MLP neurons of a small language model. Each row is named by its layer, matrix (gate and up: input weights) and neuron, and shows model dimensions 80-175. Each number is 50 + 15 x the weight over its row's rms, rounded and kept within 0 to 99. A neuron's up and down rows have the sign that makes its largest values positive.
Before each neuron's rows, "fires after" lists the tokens most often just before its 100 highest values on Wikipedia text that the model never trained on.

fires after: "|", " a", " an", ".", " Az"
L4.gate3:57 19 64 63 36 26 29 59 36 52 38 48 32 31 59 44 51 32 71 46 40 62 45 56 16 64 41 81 33 43 50 57 57 84 53 53 50 67 64 45 46 48 48 27 62 63 62 52 39 59 53 63 56 43 54 36 52 37 67 30 41 46 47 47 45 39 37 88 53 59 43 50 02 58 55 48 33 53 46 64 56 53 42 75 37 50 56 51 23 51 45 53 67 51 67 46
L4.up3:48 59 64 64 53 54 55 44 60 66 55 57 50 56 44 41 41 37 68 57 34 44 33 37 53 48 67 90 50 47 48 85 41 49 98 46 39 31 36 45 50 61 21 56 59 68 30 43 59 67 42 69 77 68 54 24 57 46 59 52 49 36 41 52 58 62 44 40 57 52 45 59 57 66 43 39 28 63 54 76 57 61 29 71 69 71 56 22 34 42 33 71 56 53 41 46

fires after: " ", " of", " in", " from", " In", " with"
L4.gate458:98 40 43 36 69 31 67 69 69 44 57 89 54 57 60 36 52 53 38 56 56 76 46 47 61 75 42 46 39 54 69 31 26 57 49 36 58 58 45 67 83 66 46 42 56 77 60 25 69 74 61 35 30 51 70 73 48 67 68 48 63 55 50 49 26 45 26 26 51 72 74 50 52 37 47 33 53 44 68 65 41 57 37 34 33 61 52 47 46 46 34 36 33 65 48 55
L4.up458:55 37 56 65 38 50 60 00 61 75 47 63 40 55 70 53 30 57 29 40 49 69 54 52 42 87 78 50 54 69 57 47 39 64 51 71 57 49 59 56 43 45 28 43 59 65 72 70 49 74 49 58 17 55 32 43 71 49 50 51 65 40 50 36 76 16 60 45 72 36 52 53 71 37 53 43 54 52 67 75 29 40 80 63 48 43 80 53 61 30 48 61 61 60 53 54

fires after: " ", " (", " =\n\n", " \""
L4.gate332:66 53 63 51 86 24 71 61 65 54 56 44 65 55 64 65 30 86 32 45 63 45 58 38 62 56 42 61 65 36 38 73 58 58 47 71 76 58 47 44 71 73 37 68 59 36 29 42 56 72 45 40 39 65 39 73 44 53 57 38 30 39 43 59 56 25 57 30 40 49 25 39 41 61 74 44 34 49 68 55 48 55 57 58 51 50 41 47 40 46 63 42 62 51 38 58
L4.up332:45 40 55 55 38 52 47 86 43 40 42 74 60 50 61 55 67 41 33 46 49 86 56 58 26 44 60 27 69 62 22 50 56 49 46 62 39 58 54 54 68 45 50 44 31 73 45 32 62 52 44 49 48 62 35 58 65 55 47 46 74 30 54 64 25 49 08 40 30 35 12 28 74 92 43 52 32 43 35 37 33 56 64 72 51 54 34 42 34 66 74 64 28 49 50 46

fires after: " ", " in", " ("
L4.gate488:99 39 54 29 47 42 39 45 85 23 36 41 62 60 50 56 54 82 42 46 57 46 72 25 40 46 46 81 64 48 44 47 32 68 34 33 51 37 56 74 64 35 45 74 45 15 68 57 48 33 58 58 30 85 70 25 39 59 53 51 61 59 35 41 57 68 52 04 31 72 50 28 43 79 52 50 31 50 28 60 46 59 55 43 42 33 83 37 48 75 48 37 45 53 46 67
L4.up488:43 28 40 67 50 57 32 41 78 74 43 57 53 41 69 98 64 49 39 23 49 48 39 66 52 44 59 63 66 50 60 27 42 30 66 46 46 38 78 36 42 66 79 68 19 58 58 48 66 56 47 36 73 43 35 31 45 59 22 45 54 72 34 50 33 45 63 57 78 49 15 42 32 35 11 31 85 77 27 77 44 47 64 68 75 51 63 77 45 44 61 35 43 45 34 62

fires after: " the", " ", " The"
L4.gate161:61 50 31 44 50 77 43 43 52 34 42 47 48 35 47 24 59 23 44 42 47 60 20 59 54 48 47 51 41 46 77 59 60 57 57 52 30 58 26 46 57 50 53 36 88 78 73 56 66 62 40 50 43 75 52 54 42 63 55 55 52 40 29 48 54 43 37 85 37 48 17 40 12 50 65 52 41 50 48 76 64 55 46 50 58 65 53 43 90 29 32 35 61 45 48 57
L4.up161:25 47 54 44 29 72 41 47 42 47 25 52 51 44 55 19 42 45 42 54 60 66 20 51 77 82 47 59 56 40 63 46 13 34 56 64 38 56 37 31 56 47 51 38 49 65 43 40 92 63 16 44 27 64 40 60 39 55 81 58 40 45 44 45 45 65 41 79 32 40 56 54 61 57 68 32 42 54 75 50 54 50 61 47 70 61 64 49 83 18 56 45 87 52 33 43

fires after: " the", " The", "The"
L4.gate312:55 75 48 45 77 64 80 71 57 20 42 76 43 46 50 27 53 48 34 62 44 48 51 50 73 54 67 50 41 43 89 80 33 52 65 45 36 63 50 41 29 84 53 35 78 49 50 86 55 69 69 61 54 73 59 52 33 71 86 63 70 42 41 86 59 67 42 70 28 77 57 40 35 40 40 40 27 58 67 53 50 40 35 50 49 47 26 37 44 82 77 41 59 28 40 54
L4.up312:50 16 57 46 46 49 73 21 63 25 43 85 61 69 55 59 70 45 58 63 51 35 31 53 66 20 34 04 32 53 67 58 64 21 56 54 62 39 41 29 50 49 54 37 31 35 55 90 54 53 45 64 47 60 46 44 56 51 40 49 40 52 40 73 87 44 53 66 66 63 71 68 36 07 63 60 36 69 43 29 45 61 61 49 41 75 54 23 36 41 56 47 58 56 45 65

fires after: " on", " a", "==", " \"", " April"
L4.gate351:33 48 52 20 61 39 69 58 71 33 25 66 44 32 71 48 40 73 49 31 54 60 35 30 65 58 50 71 12 43 28 52 47 62 56 66 65 61 50 46 65 57 52 82 52 37 85 50 46 56 36 47 31 71 59 21 42 51 64 45 53 43 62 53 22 55 55 74 45 52 58 33 48 62 41 50 28 26 59 58 39 41 69 54 80 65 75 31 53 49 71 46 54 36 57 42
L4.up351:66 46 47 36 48 43 46 48 33 23 54 45 59 33 45 29 39 50 41 82 52 63 60 21 38 47 59 67 58 69 41 49 52 23 71 62 34 55 59 46 62 48 47 47 31 62 62 57 59 59 44 61 35 51 87 65 47 34 70 70 45 30 42 39 35 57 68 23 29 70 07 50 54 88 44 42 44 47 74 28 50 44 26 83 35 43 49 57 39 42 71 57 34 37 55 36

fires after: " \"", " ["
L4.gate222:27 56 48 32 53 45 63 64 71 45 44 43 53 62 66 53 47 51 52 30 77 55 36 19 73 50 45 58 24 30 41 68 75 61 50 34 46 34 54 47 99 75 49 66 59 57 61 74 69 46 48 58 84 64 29 66 54 37 57 59 55 48 38 57 39 76 61 52 36 48 50 29 33 44 61 49 62 38 60 47 58 23 46 83 54 64 32 55 67 48 56 38 41 92 56 38
L4.up222:24 37 61 47 25 36 75 57 55 23 26 73 52 49 45 37 16 44 68 50 33 60 46 54 70 66 52 64 35 13 25 39 73 47 68 51 43 43 48 50 57 42 40 56 51 38 32 47 79 40 36 71 53 66 26 58 43 53 68 57 40 23 54 74 31 62 52 70 34 87 51 36 28 71 26 65 52 44 48 57 67 51 44 79 55 50 46 45 44 41 49 79 43 54 84 46

fires after: "==", "===", " to"
L4.gate15:68 65 54 28 50 46 51 28 45 35 53 72 37 51 56 79 69 55 48 43 48 46 49 78 48 53 23 43 54 34 41 24 00 44 67 60 72 52 21 71 60 51 35 54 45 36 60 49 39 45 54 42 34 37 49 52 33 52 40 53 61 58 53 55 66 77 49 53 71 77 70 51 39 38 54 46 25 90 49 60 30 55 53 43 47 37 61 35 48 48 43 50 58 48 55 70
L4.up15:62 68 53 57 48 53 43 42 37 39 54 61 52 52 57 49 54 45 54 48 41 58 68 74 51 63 62 31 64 69 51 49 05 34 39 72 63 26 12 56 63 31 50 58 53 27 53 30 55 46 44 36 29 43 35 45 48 42 31 47 47 34 78 67 51 22 00 50 49 46 46 18 33 33 59 57 24 52 42 54 42 66 70 49 43 57 46 34 36 29 53 56 57 44 56 35

fires after: " a", " was", " an", " is"
L4.gate390:56 70 62 68 75 52 61 63 44 56 27 42 49 35 49 53 67 55 59 54 65 37 58 48 71 26 75 58 54 25 51 44 51 73 53 45 63 70 35 55 92 49 53 71 61 41 66 56 41 46 52 64 24 64 57 33 08 61 74 51 52 67 58 74 36 64 12 66 51 32 58 50 54 65 37 52 19 31 27 37 57 73 67 54 37 69 50 29 42 41 45 57 51 64 73 86
L4.up390:31 41 39 35 37 63 35 73 60 69 57 43 67 26 64 41 44 41 60 59 48 45 68 25 79 32 76 44 50 56 44 71 31 69 44 36 37 53 52 37 67 41 60 39 65 79 42 38 34 51 42 84 50 71 81 39 25 53 87 49 66 43 53 28 29 45 50 31 29 10 35 59 44 57 74 51 45 38 61 39 67 47 24 60 32 44 36 32 57 52 46 44 54 33 58 29

fires after: ":", " ", ".", " *"
L4.gate54:42 42 56 28 26 32 89 83 56 45 35 60 58 47 41 48 46 60 40 64 56 48 56 28 72 50 52 48 57 47 17 77 58 58 51 59 57 64 55 32 96 68 40 47 45 40 34 63 82 52 46 84 45 66 56 59 46 74 55 71 51 33 36 66 53 53 58 50 41 64 66 42 69 52 45 36 60 36 63 70 56 29 42 73 77 53 64 17 36 41 65 56 59 30 63 61
L4.up54:57 36 52 44 53 61 47 65 35 60 46 50 58 37 38 23 08 48 54 46 48 52 31 64 74 61 42 37 42 46 53 47 44 50 46 42 58 46 51 61 55 46 47 32 62 59 56 59 70 74 55 78 18 66 48 75 59 80 68 77 63 20 69 57 42 74 35 43 79 53 72 63 52 35 43 33 62 55 75 71 39 58 50 61 38 51 20 39 67 89 56 65 36 31 52 43

fires after: " ", "–"
L4.gate319:63 52 32 52 68 72 64 59 38 48 76 48 43 49 63 58 57 65 41 41 53 71 09 21 64 63 32 47 18 50 62 49 45 54 62 73 40 51 48 51 58 81 51 76 58 65 35 46 18 56 44 34 53 39 49 75 48 44 24 77 48 73 28 54 56 55 49 70 50 60 57 61 41 32 44 17 31 42 67 66 41 16 70 32 38 60 65 48 59 34 53 46 59 50 63 57
L4.up319:65 50 46 58 72 59 71 69 33 35 54 25 65 42 67 50 76 37 30 38 54 46 22 37 54 46 45 52 28 39 56 28 29 49 60 99 47 58 61 36 69 70 46 45 34 53 22 37 39 42 39 20 39 42 51 97 66 34 40 66 31 61 63 55 19 20 20 56 37 54 44 61 50 24 41 29 51 37 63 54 54 30 53 38 10 52 53 46 48 27 83 46 41 63 43 34

fires after: " (", "\n\n", ")\n\n", "2"
L4.gate145:55 46 46 57 63 59 48 50 55 41 48 52 35 70 59 56 31 47 59 54 35 34 47 49 68 57 53 47 52 55 74 45 59 68 28 47 45 43 54 55 42 70 27 51 37 43 66 72 38 44 41 25 54 78 60 48 47 58 60 46 85 57 43 21 52 51 26 62 46 83 70 42 40 59 29 76 21 56 88 44 35 59 80 75 28 78 27 50 39 77 48 51 57 49 41 49
L4.up145:65 21 40 39 47 31 51 29 60 63 27 45 57 48 67 58 60 44 72 39 29 35 55 72 60 46 35 66 42 34 47 41 51 30 62 46 21 79 72 38 65 79 69 71 58 57 16 62 54 56 46 19 44 49 39 46 49 45 31 49 59 68 45 47 47 62 46 71 93 55 49 39 43 40 44 49 69 87 64 58 56 33 56 61 31 36 55 48 40 35 38 14 26 49 55 45

fires after: " to", " would"
L4.gate80:51 50 35 54 42 39 77 52 30 58 39 62 71 48 46 68 68 45 20 52 58 65 61 64 56 37 20 54 33 48 43 43 43 60 72 32 77 71 45 58 34 49 27 39 49 51 44 46 47 61 32 37 34 57 60 61 38 45 49 42 31 59 30 60 27 49 38 30 69 52 78 71 35 16 32 44 51 65 19 86 65 39 27 36 59 55 72 33 50 43 29 52 43 82 36 73
L4.up80:58 49 50 52 42 34 59 25 41 56 17 56 62 25 61 67 65 53 55 62 55 58 68 54 38 27 28 39 26 92 30 27 76 51 47 50 53 64 50 33 31 69 50 39 55 43 61 51 54 50 20 36 49 63 63 44 63 54 43 43 34 52 50 59 11 38 53 43 63 62 72 35 24 37 34 68 56 46 40 80 60 17 38 51 58 51 53 62 35 52 42 42 25 70 42 43

fires after: " the", " of", " The"
L4.gate265:57 49 33 25 24 69 60 53 57 46 37 65 52 43 83 62 56 49 38 53 62 69 51 44 30 55 56 62 75 32 40 41 38 56 61 50 29 95 48 40 14 69 61 38 56 51 53 59 39 74 50 48 31 25 30 52 30 65 85 43 59 60 33 61 59 52 44 63 48 67 27 60 39 48 50 44 52 38 75 55 67 36 35 63 31 32 44 48 63 35 55 07 68 60 42 53
L4.up265:47 65 40 46 19 60 31 51 29 22 58 54 55 37 32 39 48 47 40 46 61 77 40 52 58 57 49 45 72 49 41 72 29 56 54 56 26 61 69 32 60 59 28 58 48 63 71 41 62 68 29 48 70 54 27 48 43 61 58 52 22 67 27 27 60 49 44 69 23 40 48 76 60 46 88 58 51 63 49 59 12 46 58 40 38 44 51 88 89 44 50 54 68 46 73 72